Part of a small language model's weights: width 512, a variant of Muon for these matrices.
MLP neurons of a small language model. Each row is named by its layer, matrix (up: input weights; down: output weights) and neuron, and shows model dimensions 224-351. Each number is 500 + 40 x the weight over its row's rms, rounded and kept within 0 to 999. Numbers have three digits each.
After each neuron's rows, "fires on" lists the tokens most often at its 100 highest values on Wikipedia text that the model never trained on; "raises" lists the tokens whose logits its output raises most directly, leaving later layers aside.

L7.up820:518512538506498466491533465483514386573413516559534532434565503490478522444531475558515437510437510506496553492463519579512483518528480497565616508455530531512519530504479455519534442532534523558608468458471435478488559475493537533480437468521520525525532430488475482465465462587522505516581502561535578494476543430543526468508419501458438506562504584511416492510541491549464481496505
L7.down820:503496448505539441460474545549478502539472533531508448503510533458519504461553528527475436489495459560506501508481457467502487517542516460542604533446487495486428536512418522491470513552532517511504597524562533512505521499434490494471480523509505486547509431517463495438480534507468530410605531587457528494468504445505489511495444530568566548534495432474471512513491509497491486520512
fires on: ",", " and", " |", " a"
raises: " and", " or", " other", " others", "Other"

L7.up591:505501532488465462425472516490517546490591513530524557512506397500468517511413478494548486444493544503527510538463514554552467536509484530533548482537499449446490500511475504463569495396494514521453441576496544492492458575474506479449454480503553514524413441521495504493518453516513508459393460533549492555406440497433465523548498478470479534496417487504484519569492506551487483472457
L7.down591:580439504562500496396511528539487403522582517440567456428523461469586461546559464509518529498516546491507482513502469518586487485587534466550488451455566491443603534488497510520554547458473463432547453579472544510486460474469421472485478544507468488519435450563485531545500450564477583532491531437539503506508468548553521508521522522544466537478481475474524550517480509478492583538504
fires on: " and", " but", " has", " with", " only"
raises: " he", " she", " they", " that", " it"

L7.up1364:568488462544501522515485498531457511467526479508546506517443471475519459499517438495484562463506558560534471508495504522500495521503456552546520509422441468455516473526525477476572556430490467511466453575534486519521573465523483433539442526468518482566495503547520465469575431483543542536559503529541474479451520542564491491514538515513402467472459436466481487482505533459460471532464
L7.down1364:563457515426478521460522450504498490529541459483533492454525468457509506515587544466511462476487556555536550439480391487523542423491476484561483543503530494481511490586535544508547485509515437592484503509471525480519477499466511526597535518538510522499525463514517563572471524458544490463464516486604525538554557509523434478479513484463482483499495481456414534521523490501534479419484
fires on: " if", " since", " before", " so", " when"
raises: " they", " he", " it", " we", " she"

L7.up674:499395491496540473527478525487458503486486511499549590490615492497465523461482504499507511436500556510477498525435536522553517502524494509496412609445441511481502501478481514508540545427486426562490489450480468518533499531503507521512466505491577577464503506479498461514498500513526541569474507494543511467411446508472577527450551494514488506576510517504528538575551461487495508492519
L7.down674:489437502562545546482551483501482571445479538498451448507518506538518505500482464505462556484442501515413469520441483513577475461492485577506541500486523521548496514523512492511534465478457493533486496488509525469478533496488513541517486492507482537433503521432594491493508586475529527490487459488522542533524492475545447497523510501518452504451548533536554536411511514471470480562497
fires on: ",", " the", " that"
raises: " she", " they", " he", " They", " population"

L6.up1548:546497608579537437509579502455505505536497562464437544460520550570560544560470538499515480459457565491478490469573521488514505460505562521451436536489462444484493450516468490458508476500486508493512524436540557583489547495429518466487500446544479500447424525500526519500470549559556477489541467505626456508513469515514511555426480518497534537434491443469534497527493509521539535435473
L6.down1548:490471461426479546442463497512495559477556550561545585486520524532422589497486508471527535487395543506534455494456422582610531483492517577505533473507520543521479465479433479562495462464436508495540441499493513498535528586496460551480585533530474529452473483460574574487486494516507521498479480422537469528504480440494477556493400457548460484464513447491522497504563550511427514586495
fires on: ",", " years"
raises: " he", " they", " it", " there", " we"

L7.up1734:552408504604515497502575457494427529550527506502533471527558473544554479546532514543496432470349479504523531457500489531502556504552454509468435616522473484478484513544517490500561553504491481495528462380514449542461544493491531489447459486566458455513483505455474405467452514522511472490545486494548509506502467563515542495479547477501523538506481514453511549558472458553545556445515
L7.down1734:433428498495506478509475468496460588522477519471448488515499498530515499545510530508468522549495481520405509535454547543506490466516567568540460511472489534578489503516549457530479448459417480546472469486440551508439519467467529503509489556484439486471514490524536469502489536560578466494544470474573550441511502499503513485441539532502569516444550556534560543391459511510513455516472
fires on: ",", " the"
raises: " he", " she", " they", " She", " He"

L7.up1728:476474494490476504476449442532541476501523534530568501505491543455450466525510460460488566528555389519548524527519504480526552511437444440470522488485496512510566558554579542488502468496447479471522400589529514403538533554533525471520563465558507472531496474519450444499365499528517503416478540516524479498479499504471544450489488491505422453476508533532548492605499497431483462532500
L7.down1728:534527519479547476501518515514461548530527519542553444504486509433450463511485474475489438449506487543478432533451473486497554535556563606499432519467537515514483512538532545494467482489516484499500537591478531542435386504406469489471487497482555517486503478461530509464474529413482535516469464444488550488406433591501505488496434444619527575494484512506510448445512501524525529556508
fires on: " and", " which", ";", ","
raises: " died", " was", " became", " is", " opened"

L7.up1991:507553571489510476425505486465468440489438446503515547470587492490465464470523430508545555501478507508433527540486451472494415429601485521486516483439480528486496553521440528441532501614477553578530505487504527550488535491514473484502504410530496480491547542509488496546424486602587534476494494470503478526583483537570457479537508447525464589491513492570458428470503496564506477556530
L7.down1991:505495505441499471490434493551398508511521526489460511507541482522548561444530531539502506461489539525510511512498480482480494480531474565463435587516470505471486474468461500503502517506454518534518559504588523517585420469428506503499401556578467494515420520463491503477508474528543520550549591468459536552494534442520524436529497454498508431506554460505515524500439490538532434516511
fires on: ",", " ", " &", " |", ");", "0"
raises: " and", " respectively", "and", " or", " concluded"